MLP neurons of a small language model. Each row is named by its layer, matrix (up: input weights) and neuron, and shows model dimensions 0-191. Each number is 128 + 32 x the weight over its row's rms, rounded and kept within 0 to 255. Numbers have three digits each.
After each neuron's rows, "fires after" lists the tokens most often just before its 100 highest values on Wikipedia text that the model never trained on.

L3.up488:060070069175189191152080140117058115147122134111140071100075158110045183148177142110144162134144135131124121119112138160128088137164071064086170174163088123129164140091179132102147117137196099092119121145144108161137120110127135135114157111076167149150066157141169095136118140071105123133122187124115074142164107119138119093159098097199163128107201194151140164085132084130066169079171131159110150087160153135151136162105133149144164132083145124135133071133121161117137152114142093159155124172111130147185129124106121100078148147143160128078096107108122122126157115063100112101
fires after: " \"", " (", " W", "W", "-"

L6.up360:107085136191129138093120140191138147147146179131133172137123142161093111154098078142145178091151159135126127160132073215150109100142128123067097176171151179110120138147185090144103108096117162150111080152142131176159150112101166145140160143144099143131112096100123078153124178071095180082128063155101130164145083121133146157167169161102059116111157125109150149134083024107068136103118093085080123142118105116122115094123121101147167124134207063128146069087116160120140105142148108109127147188149074174143082175081158098155119212148154151122129117118174130093124132122139114122
fires after: " th", ",", ".", " t", " the"

L5.up249:101111127126160156120080111094132176195157140103163182116099141104129129112099178145051088151191151138112170085159140133166132142161085147094138152123135099050118119108183141106140116158043183178155105181134096114121191141133185121133208118030138175155096116144139087165153132131150079097111091150119144174131108137143162117136196097150132131095131070155156141089094129141149154148154185080079099133140089149159116116133136148094158109153192081162115134159138123090120099155087104100170106111109152125093159098178105158101130166105174099152155148157156102103189102130144102110
fires after: " D", " C", "D", " d", " g", " "

L5.up291:096133034154159201119086096131197108137117179074140163173101151089131140094119127185117138177117128128136116139169155143127126156119136129099139161101122126088120140160171082135140190065134121184129151154131144154097141112140123133076172117085026187146087109121165125159100158179109092063127122104089121099155172170120135113126174085129130168165101173101140103081125103127102155163117182084114135119144136193096113116113107145108109176136147140117095104079118189145129141122161105134146123165137090132139133143172200161120104113070119128066099154137162143127227089100135073123
fires after: " B", " G", " C", " K"

L3.up418:023136081172114121137118155046103109155118189076147105105088128108134187192133187167211139140184125121124137151112090137153110142075128116111196135090153166117124149161161121067116173137109138152135136187139139152111122115127178117103224166142115143154123108136162144156151119102130092161133139107110170144131071121113169097191101135202111127176096164143152147101063085078136120073154125096064124105130149133140147110128128063108139147113138147149182164144113085112082123126176107141130158174174113142137157135149094140100129181152124139098138150154187163100147154097123166114
fires after: " (", " \"", " medal", " cons", " con", " I"

L8.up38:156151119167157050118111110169109151172104182174120117055082091128105183097056167070124086134143107100132129117115113095058095116107124124157167070118098094090080117113149147158154128149098181145145144125132124142144152171120171132128143134087123115139135119184145102134133157105122087085120141134142085196127122141097207178117140138161121169148083155129182072170127087126121093079133155108124147109172091098150119126100143104109156157133133100149106104137115115175082123129140148051127128169123116161137155084164155079131011116138206100080089131131104143147123088083122063091
fires after: " to", " b", " B", " and", " for"

L8.up369:087133159202119092130140102144109129157157208129147154125113145088098100145157176143111196132169117101150091129112051131133209087134126132141134164118040099113123191084113138066097129121115128153114089137096113140115163139164138102141175101161091145160157159136109118150092213121134135136142128151093175176127154135109139199185101139093135145166143142170131096170143099125111064088110223099117150114110125093129132108139126114155130130161158055163116129094082107098066098138136103120152129157110052149078159131164088102143166128158132161139093118150123146142156103084087072068
fires after: " the", "2", "1", ";", " The", " de"

L6.up366:162110144130126107129091179122148152189112173102135133148057142160046143140112151143096112115120112132193154111098132091083111123115076128144130118119150111122114083148144159074195148094137180112130126167105179146108164184099121131091141117125087158123174147153189084160136144103157146127131133118097137146129156160106103129067127149111121134117126146220146155185110040113075096111088203106119111112200116095128125050096126092135076145115159116148128128141103110143162150132130147078117153126177069161119105174095153123193073194127098097088129100128124165146065136154168056122
fires after: " to", ",", " who", " and", " he", " b"

L8.up187:123102097096192183145179055161095181128097096110131171099156113135089125134149161123125205142131092086137150156085123107158173150139141170152131118111130126181124091114135154116132153094112093082096177122120120159101094152147113105148098143075131183193124082179174076106121157060139089163104111074098146162149151091161127131137127073099125055115069156106121113081130118089146105134191149157126127127193131081157126123098101142130130127105139185051137065159147182133107123119115126158129126120046071160103072170092125151151115102125130091131111146151161170141108073190143146146
fires after: " ", " R", "9", "7", "8"

L6.up625:107117119229109109063113105178120162177108162114142138103119146192115086111146076123121133130138105151127129084175103173137157121164083045094122114152076126117165097084113144132134120094096105123169119195149195147109114085117153116201108162130114140095196119178135114167089134118085159112143123109129152175172078105116113146121140104079163061156129157101159170176169089131086163148109179097119131130170087148149108152116141093187140156153132047072178124162127103149161131117148139128179177144104098198135120145141116060112082085149118152123126089128150072129110115136115130151
fires after: ",", " of", " the", ":", " North"

L3.up264:126161115142162138105135016126075094149108148093146206127101132140127140123141104104077134120118112171063184103131115132115164124136091162155169076135131175088121116177108166104135161096096128159123192136132130142086094132100068079161161150074106153136172090081142079120094080115049159089122126133136094148135146139147113120132111119159036186135057140121168111105158075108169212160128146099062108070152132153100222137167143140135085149103163132153116189109146121159107107144149147168154126124093103156088169150114147126113103136103127124138134127155134155099130087158100139122
fires after: " O", "E", " A", "-", "A", " I"

L4.up569:124180117158174133087152102123103129147136105081136203159144107155095126129070180152103145153165042114100080180173127132190125076148121082184111180143124069184129183105101105108092119112146192107179119167201130112132115135081118144099129041132173143162109136181143101169121162115165118154133138142184090124162085134129129152140117128137133127164146115156185126122129120104124153169133127098126141137101136162083158174106104093143131141077098146093140094182127180202109109129134170119103140146091161112151171029192108115128098147159110115085143107149091094120137124106071103146
fires after: "–", "98", "9", "2", " ", "94"

L12.up517:170120135114173112132197126124067113141235165054147109077115093171154142149125220121206121107170129131140106141150081140114121157087125090043137135146094193149161114153165172077134147115113141114143176078172072174127113082091134048112109152079107078122154094166174141143192129137100105164165139157108106137157108124185141201132124146140140119157143148106181141146174140104141162121164163160123111086127146136110087121137110132106110191133180140130164177141139072128106114102137140177114140125118080132177147140127095125139115096157092101124075156108103143096154118123125130137
fires after: ";", " |", "2", "1", "3"

L9.up630:080086107124079145103086120135166081114179122082146091092129134172190144153175156128140076145192139127155144136148119136122152127081116121067132073081121114158148101109138195122168131141142172149110119109155109147118137112164169083137168071113105099125109111158120164118106105166095130119136137153090111148151137122174088134129149068145156087198139117084132124146177099089065099126155123116102122110188195157072118156104084083059110127182134157061120143145135121152119137112164192157162135113152112124145173162125090063098148143124126081179124102167189194140180101154149120040
fires after: "6", "2", "3", "0", "1", " |"

L4.up20:107142101141152112118089108139139094155127139140133149083126054109158126166136180151093181163138128161110097141174162126127134147075127136131095161132104160086104162161205125165148102148142096157143093161125154097135165106127124110117107097126142146140127090118134075137118110061110119116108137176115076176151081144163159162117201142091146142123126131177172165117152049074110134164209161147116147083131108133156086141162152169111155129162164051137095165102123094218104138141093098172106092122136094122110138178163152151086128103062173069140120051113184136106203144183105118106
fires after: "\n", " qu", " d", " D", "les"

L6.up624:094157102127125101108152072150112114149134159126156174143177120153130128136151116114164184132193128093049178071196111103177146139134126101091106119194164126082120142103123142133140110148174135167146101154084233137117111108145108110094130188111104179138185120123119113098096106146062089097130106115097159143170133103192149141133114094137081135118121126061162094179171088126163161152130173168082146111127141140118125112152128095189124156184204084114094165168139084182177143169108128142110122185109126121105112165143167133122129119091160138139181081154138187138153114097108078079
fires after: " d", " D", " st", " gr", " high", "T"

L8.up418:118137144137152152144123103149020074170203160160142131121135163072094120090144187116132157085161105176103091084147089153090086077104131126105123094134103163058169136105104117145120091133166149079134118108102104127113117067062113079096131175071134174101142136140157108137140114145163132096065131141109077104148067140143070104071097133101159123143115105107147118110137104191064205080087127087097116103176096138119154142116138141129115148158107102126098128064089166145142092133136153106169115147149120129119113155126127105090097069069158096105121119095098178096094113084075097167
fires after: "e", "re", " w", " Be", " W", "le"

L5.up250:096156156149173146114104119119164150153152209096158182084124069148149107066121128149112197134099093083111145138140033110155123156134120095090112190154115102118078120093125099112172153149113102076117179168117144151064114119139153115154169168126100084125139087146186074154104079114152097065121136126120122109132121121155055178072152103123087112169092125118145149124165108159143170112138143034117120130166163143161139104096103149145107138140161124141165126108112193157145137168144129135162122154101081116137126100179125157109059082128117076126134137075163099088172042140153095142
fires after: " h", " m", " H", " b", " B"

L5.up223:157066045056128195101148082041176126133138184114157137128030163131095146097128091146145181087155088109118123143127098096115170105141174097095130109138113121082098151142144154146140177123189108139162093130111139159109138075135121121136174162148131144163074121086141074132067127131153147103128075156080170138125133112180147153148119157110084122167124155129116115147114131116141115149149165147043118105137111220142182104098112098124156120121171067137129097184114105138112112141159133155073153203127110119162153129117117129105112171047127151122105144137167177145152104135162136088
fires after: " due", ",", "r", " D", "ording", "\n\n"

L10.up3:117121068124145102124101033078074096176176111083142171126058167146080138110090145096141121181160131152132124091113160134152116143132026079135185128143125131108149138150121086143139110164103142120153109106152085156134111174084137124128105138105115130193069117128143077160149136081145146042148109138148106198142110141092116095085143099159147124127160208152152146147121125124109187136124145118068117137187153155119122147113148148110066184077138159090125075130138135132127131188136125137114114160102107131153129110167180171122100206140130098119118179113133189142145088067092081139
fires after: "-", " K", " H", " W", " |", "M"

L5.up298:111101098185156124151163099151071112123117190126155113185081137107129190095156151157146170104114081104094150146121148083093175122100098132121131150133136127113119087196149143111065137189154113089147137157109119100134109101095076075103157137161121095114155120137116137122153089130127116162142122155118169124125110083170186151126213122085142147148158145194196138116127114117134168113139112145099089128141060122064176073147122047092112164148098163145132096200158175162201097082217175107100131145093131116155143118170137082180165133136114121115120116134164066144096117091132131144
fires after: " f", " F", "if", " Sp", " adv", "ov"

L5.up259:075149109121134119128093136077149075140096182108143176100103148173108141187128102146105173085130114133097116131158096179136135179154135101144187126151153108148108182189214116137141127200098116120139162125141160190065143137157089101194141205150113087105189148082133134120054162056171108089128075107101145075122086111149148140108077080170116160140155122080146135125131100076173120066116159149120124110136104177129194122109112124128127087140126113134116127087121142142133090160129157148120124090093103082148141122156114166130130122151082196115117128097143169140161092167084198148
fires after: ",", "ens", " D", "ed", " a", "r"

L4.up86:160120109154183157102118117124104124073103152153145112154106178103126068136119175168127192077109127197088157129105110127115151105155106118085134118155127146161145149138126165125122168160142142183125181179117139132089138116121103078120201088142148204129159128167155180179106117220117122167113074127126155135124134159146146206060145097144135133143124137121132102153098090118087142144044158090144091103182136104090163137198094156093105126155124106165147138114115122173095122130130167092092138201167063119148144121186180117162170114116101146129122095155166136116081128204175098128
fires after: " G", " g", " j", " F", " Th", " f"

L3.up222:115125148081137122095136094153047127120093106084147106121118122097107169100118080114099093141078133122141150125108106172139202211121056094140181085162134188082070068100087106103116138125151105157164100129142148199136114098133122092174135075101114102154172157131138135158080169073142204181114119136059110151152083125196154107167146135148114153130156149118143122172154065123120107140111152109081084100167129103138123127140137148206085132159129143177133095182122112096182085105148102166142145140185165145143154174093095096160156106140120111158138123096122145145102056137116153149
fires after: " N", " A", " An", "A", " M", " E"

L4.up46:092088102112124162131146132093185137142040142122143132117140171106061126135069149093050096103161094108129126079116120189126113080146106141131129119130057068110047094109159084066185140122122136149136146125118134159120173103111097109130166140083101120123153093134134124140139153117101145154139172128133152169111095104144171133141098173130110119172099168096127080128180120112153154181054190136119124131205139155119170112122110136122066125111099074098128078169093229097112091125172124125164171154079143169095134116119112195099152173144138147130108140125140116150123082082168138079
fires after: "2", "f", " F", " comm", " f", " b"

L9.up70:090188163154180118079106103075127126057065175063142108148099087170088111137105128173117136096109078180171122186119086110130154115110080159124119167160124137082112123118038115120119060162110132160104127132079081135157117114133125152123117114062110155154134136089140096163084180074113226135118088110153171180136122099089113121127166133136137103089153166146114087134155124110130124125152147137042093087087101101104129082130107072161136155112125104119129098080134133127157139165126160127136131073130026154137111144131114080151150146083138142150150132154091092140117142069173111121
fires after: "2", " ", "1", "\n", "iss"

L10.up166:130145179130186087074104125147101086110121137092183137127105105097147118109149079052140201140148096148121112154124093156098125129141144153197104145152134112125138079094144095191179076111137116069069142149154158128187147127124122092108102130064112101119204076114170148116141117131170137135110115136104155111166085097139159195110146157100166150100135142105183113161108083167169115119112171079116072129215094119118161092088096140132075145117080098159050107120090085166152126091135127161172166157127173054152162115150118069157148118142129123142096117119135126189115124116159123091
fires after: " f", " F", "f", "ff"

L9.up556:121106146154177159111069164096167138194152157121167141167094109135134107166098142147103103155142109144172152124149120094093155096114130098139125144142101060136058137127166124098091087147114146125142097186131127176142179135106133093132171098123131121136162166116172109145137124111161133131121168111092137062131079152164160183068101164072127128091111158129165108101139170079152094135163141127146069114162126152090221096090098116138082127159191136151154069135147188240106133073155188122182128117066137131104111140134116129142142100133083139138119139198187106166104087084156129152
fires after: " f", "f", " ev", " F"

L6.up58:126140091124178160120112080124100102134143171100177099093150101124107109128108154127164159151111088108119179138132133115124198175155127178094109129072128184143082063135148150104111148119094143154140189174167173149132133151136076096114106165137098118212112089121134109141163127137055111140124155143105099211136132161157173091116161120081093201121152146198166127154079108124180226149113165137099129089058125166118161078055164156056138141088148140162101109143175146120143104170146100146131121115146106136088120131129180138125147156071134091147141150127164140158128140134128082079
fires after: " V", " K", " P", " O", " D", " end"

L5.up181:066139079133138138082057133108128121162145158124134076181131164137094118142142117154168122101098115202107126131145121134089141120169093152093130127171107114073108139140186126134131113216139132116106136136157211181203151075112080060113145156090163082112177135132138112169116126199089122124089108117088155149147139086139132193062087111098164106134099192111143091119045140175083094185177129113141111105138111117090144119175100147174115164164125130134124106109106152167094163135148120092158064171098130105192120168163145101131128077128121130146159119107168112135131167161165132115
fires after: " Y", "u", "itt", "ar", "idd"

L4.up296:107158132118138159134085100157111158131107151034143092157100114126133120196120168151119108194161089118131097125152145175141115162139154103149178111091134115130141099122140114064130159092110163138149171138143122177166171085159186138120218096124120095150058173146139157180111096082140176128157134150124160144167087097116073102131177119164127126126113122159144129053157060080152155166107189128099126145139159205082141083101163113144106159121125238170155097099087162120138084153097141130125159170146128141145161126174106148043167151140146163143093142106118148118125155137125113150
fires after: " (", " \"", " s", " m", " M"

L8.up197:128153076090136133105146110091118181121154161132154176121129147153119082133162143087178159091143151096141155127094144140119093081117131109095142089167157052167133170084133114075151096153108182185165125134094091091056138161103126060141162137139089119117152157162221118148033090149105107131100118110139088108125139113146096132132163079132119078127172162126116103110176131114117182173118143125126132112193144114178120166111135142153135115174146152093134151157123152123131159146149150138105082193082092136189153067190097163098138149133113164135076122098188154095178111124220134137
fires after: " Ch", " Con", "l", " im", " ch", "end"

L4.up536:086122104141150169106143147199102134108179147097147143141076097129160103103139179181146149135121153157218119158188138121141148104099079142158085145135163135137125123138120201094171164138170083171070080185126159180113141108126152121117158139123102076133108142058150099139148184121153162128104078139126105127162139145148177128086104116155105114118159104092159143135135147097139151104180116161060074121148151109093137062136103194127097106107128061123124112179152095111117123112117143175077080126126042116112147087100086093135131125155154096127107145064129102181152137110181100215
fires after: " de", " R", " Le", " De", " p", " Mar"

L6.up320:135125110107113105127055101139120191091110155130183104139168124153094091146164121096140090120124069162134131145099089164183122145193064111074085077134102139167219149112121111158097109177080164099096058138143145111060115163079138079146148106143129135156150162151145099127106202146151137090107115131141153173140130158144103150067085119100116129129140123136146068102115136153095086185138143142145064089126131102107185126141107151141034162103134094112155162166119104183129157189179146124124075195132154142125098162119084116129163104149110083132099125147166111135098076172140128105
fires after: "u", "ar", "qu", " Te", "x", "a"

L3.up629:074155074116123172127119068069118117205145131141100097127109212116101171122117108112143114110130186152134067126103069172133101156167113085092173106151138162144108149122169117134135143135068120116147133129137132248084102092088143114117143157098172155137108126184132122150081076085111199152093103113135099125149117125092076100143154135111085099132114073104138158099130113091130106128140134137099165148147133114165137118062140138163113101131154170119120132121062189046125125155130134129120156144168163155205134120115104127172186155109130118123157118093178190159119070187173136120
fires after: " A", " one", " Y", "A", " I"

L6.up368:098145128108134112094130103126122106174098159088149184087101147198149187126086130130148135152156051120189113150190121171165158110131122141122196126117139162132143091163078131154152169138093173096133120121140108113139182179121189093135096154131147098152156160143178130115133110087171073116150173164145155134129122158202102099110128157202125177168102091171171080089187084127079119098165106083131118106085130129074133181124118137142143137116155131109139178179114114136144113177089231087139082150146144128179158107186118133145113175137101122116134135109096129193096145150184105125
fires after: "m", "96", "–", " ", "9", "95"

L5.up354:092151102108178161124065109142114107141130160098132131114120146149129172139104154149121186037149149233132127157114093123137121088133140166093107135095186176094119091103150095161169141098088138131146146219122116175102138120142119102027151186140153155149146145126172171174097100133126188096109140120089053125146095116164099102097147130107150104113125168121122170152105066129094182135064138157129130060186123149142131105092147112147089111124098119129140124100103151112215121144174111126146142203155113095154171153183158138086158131135137109087081101139129156119094131160173138118
fires after: " f", " h", " H", " w", "W", " e"

L5.up466:100165110187151121072082090152144110204173166122165093126085146144090070064155114144088151147097106115186131107143115147106076148165091142089129102091142127129134076141142146126099181142134185160104153147127128162071133167121172128115137123082098139167130145140144121151131173091119094078128131175105124159113175132126108133143146131136123155192184183132174093099159116100124163080115224129091107086155102159113153065146112084122128162135134073153120162142101079118102123181140134122161090176186060137071119132123114174142103115111137090059133133131148147191084122089056122153
fires after: " E", " and", "e", " the", " he"

L6.up53:127078098127128173129128132098098125182147171131154166160096166092113125116178162115103167124154088125100152095117160176209131150103065115167162136123158099102100111173104186077115131173139156138142094166132136158108165164077103137194117113114122116114202148076123106150142137171137153079124092148115138110139120125135169113120122117122113101092083128166149125150080189131085112165161133176077093133178112143075186111073084151112137138118187085052151163139098115140134159128192135121143121092078134104134123109145171093193109115118049152148086029195132133118105098151118125161
fires after: " f", " F", " Fl", " w", "F", "ict"

L5.up159:062156087111160128101205102106158106088160131091160116113149140108136166111149096117140108121094133079162110127125117127147130114185110085097156161175143106157164077145107105117166129108108156155107123116131143136154169138117107113134132159113118063144075051031159107129118169129179211118120089160143119103137133093180104152144066146170125154186088156108148105101110148191107126146182089144104142122096178176078153154153122150156124168061139134102202123136090084090146185136121148129113102183156064113155155125111088132100148163136081135111093108058180160080116122131181134159
fires after: "im", " n", " min", "ik", "ir"

L5.up325:120112126084130113102129127130076130107128219033181152103169146180116093130079160170060059102115167085173141127100129133141148124104048109162139110135157156126093122160133127130145088099110142128162114131171132198088149185053116132152149174147101144105115139150134129145107134126181102099122091068117162126136120089129125105144150132090073122140096121164126126099095117119130139102100154075094138125210101132143093175131102061106098108143150139128153129191043099124172150162105207056136116153128116124180138088151124122153111095117136157096079136116203167128086151131133110137
fires after: " m", " in", " an", " art", " him", " th"

L9.up105:070156133077124134106100153142121138114151166094115128117116176165134136056095120119127199157123133080112138166131068115106069161112153056128186230051126143155128063082109098126129145100126137085105148111108174108087105120133115119144190127097084158146147148125165130153106160133166106162135033160126171189187148116092140134106127121139108124166142166141176086126143127110149174174141140134107155092142144187060149077081131193098078131108135126118105114093138146153105115139140063142151123112088132093090151128172137157092111131120099082108120100103090133173126138160167075074
fires after: " ", " P", " C", " G"

L5.up538:151141113113176073090064102199103115091144087089135137202135149195140144133139068138174158142142096156133102155176170124125116081118090058154137121213140111118051097111149107120118113168146082111146150175167124160168132093158098104153092146117152141114128090139183113169073124101074198120114148156120153130152076113102158124140110138106156150089149174102147065160097087144144154144176134140055107078135138137141151187078119140143119127134077108177088073097126101175129142098160138160091042139155118157122112126093122121117071057129103157117152130122113177134134126108118120134
fires after: "w", " W", " Be", " On", " Sp"

L5.up222:147130115147199164035112101125064113156107174078134133166128093139087129104111086131084131084132129166073123113145156101129104162137125151071158147141111147105105133100149154168101155169067096139227151154165137152079101093123164101107081149136133120073156122184154063180172127111099201120093153179075141107135108100114095160105149123182106183077157142120153129133092130146121165098113160093139098119201065122147151173129148119102124169205174119166109109080118161147134126083138128103151113137155136169125133109121165126127046112099165093138166077100131119153104104115114117130
fires after: "h", " W", " w", "w", " Sh", "aw"

L3.up608:121089142170109135134171091143132082167108174096135110092107153088158163079117080102188116140121073120151163154115110164160251121137123077086187135136081175111114108095127080089127138125084121140137117125143105192078123109110093118129154136076076122162141124153147139150129121082173172127115077152132073141099156133133077094133112072114132189174156144119138048113152104125124159178103072133089108149131132119110181140093081157129101152117133129142148051143102178125163168098218163105145106150156165221125141124119131158154142140093109138103174131154141117090148100148121086134
fires after: " An", " A", " However", "A", " in"

L6.up188:105116154143096228086095146159144156183127176065191107083091102153162167159107115169195148180158139170151093156143081147153168168132142120082111106125108139188174119106151157099169077122086125148097146128156144140110168155093106104211130118149104109074106172133147139171084055150110113171124178117130074131121121119162082066149134126139077126106140077118123159118082088153116111154117158174103106138137163106188120098159069123119106115147123151118125111118083130160167094127142156145138082132113141142075209135183091129136129104125159130072145090107152111133110176159192129135
fires after: "\n", "lev", "."

L3.up495:100112064116152171099109077170076094164111167069145105138020116100076144194126106116095180154140126135139127108128178186122165147130091066100190117119112135158122111151152115093139118126133152163109098115147117166136138096109135097167151095094099117127069146165132140152121067089157133111126104135128087175148095146127100088111141126150125208107191162137173104136133098043090170082123109162115107148149151183127127113127140147146116139136184202120180114141070174087138144137159106125128141149132093136138164133113142167070109207071153158132075088168142136173100086140114112165
fires after: " (", "\n\n", "\n", " \"", " N", "["

L5.up522:052205064184129156117156091070122119177176170077119133139110118099160137098107135175121119142109158087218140174128097156168147100114109148187153142141123107093101137122158094130119125089181127155184127168133192112086129190148151114103141179155099118110096213141125108149142140106111191148115166096172115092151140155107082132122161129160082104119116154158112180155125098153155205088085158116097115136155137144131174137097107133106130170131201141123121148118093160118152151218163127155129123147163125135169116055134155107146081100144100144136136129082198138121142151153153167145
fires after: " An", " Con", "E", " E", " an", " m"

L4.up127:102100122156185176122095137125096085101118125136175208115120158159161125140129091205181140148112113169153121163167128118161169076086118166107152139125159113120133120160154105115150096103108128158171075132142144175132211164118143130087187132068106111114109123113190129122155115178147114135110143140139080133097134152134052101094127117143146203133107167123129160084158112140100148125121112096122116112139090140153192091085075148097141180081095133107094116092118172144145159152215176141149092148055139159163180135194108078102110137114174123076090126062142125132133109148182074151
fires after: "'", "\n", " Born", "’"

L6.up27:070139169121202187094021138112095108080119140112146123090136135182079126074140174140059107102136163151113109112118119145160096152100128127099151150127158124159225139124152180120137179161111136132152156177164158123097090100130183125133127127094147187145110102135158102255179134157138129156094151138158128134144103127138134118090114148113136124138145135096145171127086112149106203156138104090139089123153146129146124091202091131105160109121115113218166136099097132098083090106133129146157136125153131182130143113125117097076123119114116114138127124130114099143120117183206107186
fires after: " h", " H", " ex", "h", " g", " w"

L5.up457:127150117144119128128086129128129137094164164125163149167078123108142090133083123149109168148164109134124133162188136127137098091144161144121119133154080180111107044104142125126177129155134049126160097180183127121126135138093123078067202149144153123126196150082119130153159125107069173089094151198132173114153094167142195130106101180108156140084122168132137165171106099077148152102119055168104101125135164120097163129093111136115097095125160075097118086086128157153186134074158105149134078162129186142167090157136149095122100100124094130113104146160138157202216106122192127137
fires after: " f", " F", "af", " W", "F", "f"

L8.up178:169170134137151178131073127130130112085136157130127095126102074130209142092111173130157207120099068123114087175122118147101145108153110105126159170141135134106096087125138079147143161185146148126106114182139146146163096109145138080124148130089107143111143117172138200102128079160150157165079100114109109177143080126105121115141169156100101142146082157077127114104073103124150175072071115120085046118157147146126180152058086148123078113133130140135126126073147083183131182089140095084186132170119119132171147096171132054158119112164122051138120127181107109134100088167138147178
fires after: " S", " f", " h", " w", " F", " m"

L5.up571:112117114122209130085099089140151147197135105082140213063137143134168156145149115100093091124155125167176111164111087187169189113151154150093146125122160166109175106080127182090132102121118146107149158190142119108167156115189167125163122129132063116154155109110177153208102078127102114105117131117131120146136131103135088128146130116154111124122119078097152145143173127130156234153115169138109153110168149180071129114141127144090126201148142170123101164108092133117094141122106120161124125130166160130126200096235151166082108154117139107157133116105139173109197136106089108128
fires after: " c", " S", " C", " U", "ac"

L9.up308:101145084078194163121119089138152131110187123133162139097091127108090053142110095146174159175096200112182127129161133158106112134104107143137109164084137115145097099105105180113128105097149096099121121195137133165078132118086119128107135122120141155187157093086129124196012118125094076103117068116081134129143158096156126111153121092112077162099122112104195111101094132116130118164155166117108110158114169192089168119126147161110143134142162169141159179142121113098150083126114102111136133109128072086136116147117156146102153178050156177175131189125109151166178165118134072193
fires after: " D", " d", "D", " K", " s", " J"

L3.up1:124114117142121159132070127095042171095108160126147115122125168126116103151134156150205159113146141165130131147113092197093135107167088157112189129117082114123104133114127165026131085109114140114179094175143185172146184126053163121079122096126091106159119123168128128168120099125123175149118109083124155114146109132128108094180144089156109160085155177139158073148109125094089174163130099162085134107206134162143123126111106165113147137128127231131172117116108127132163140131183163097096131120175137126189200067120120129097160138160116178140153132172147055131148116110112130172
fires after: " \"", "-", " f", " cont", "T", " un"

L5.up166:167127108158122120115129073152147128126160199096163138075165086187091097115101100125151176096148136123039130138103110123148073149126133132132126184119155118130084136164242120171087093162064092110164098180161143138096135154082164108135134132076106108137127125138164139123108139117144118156134140137100162140154106118165139133130164111142112122092062163103153065106107099127158133149124181084094082128158132134164204156123114142082162117138169063111081118101164153158197103119191129059121143202164052130164142104109129130189125142147114119125121119112195093116132107127177125161
fires after: " m", " S", " M", " T", " th"

L3.up102:122133080131108155113121107117065162122089128090139131073101121142092159080161138182129153163119167119092061134176149114185131128134083105119156068136083119155129166072148124110178202122105169125153131123201111209101112092097128106108153112106121145169036129166130122145148048073143136135141112137124075188130107122158072130182080182119086128090132122137165121135101110114053182161143112149090105146152089161128142104070098155134082128088176165093154110103109163137103122149117166188111144142143190131169139155154153113106154109117110090155180092097117163123123100115144098171
fires after: " one", "-", " \"", " O", " W"

L5.up346:165146134188158107000118123128127150139130145103149118114128098115095144059101105128113169107120118062115130148113147099101090100150105056159121104123124163129056110102111150169092195114156152132198154165171154182133111144117137106093212154146119154189150128117137130205145145158144141120122149101150108149135178164137157135094117155143130187082168114119163091104085082130092121183165169108141086047074086109121153081092138116096120111120124088165131136138151140188117120129133156154151112129130129218137135136094129130146106129094137048090152107130143141144073085158145109105
fires after: " sh", " B", " to", "B", "..", " b"

L3.up362:100154141159175147040124082147151106180146127105133103100119127123139159097163125134111142118102144121050137144131133086123119130106061148150061139147123106148115094128133100132127149150154104140178139128158118173141108117101092100154161119107150094096098057165112136168085127074124214104123111098113094128152144147155083133117161130168079162135105118124150110110160145164093152136146114179069110107127046106109183079056179136164151137142133186107158138047115156141093090164175125159134129159074180217114146151111166116147096106124138088147102123033139183106069112155101121107
fires after: " O", " I", " Sh", " A", " B"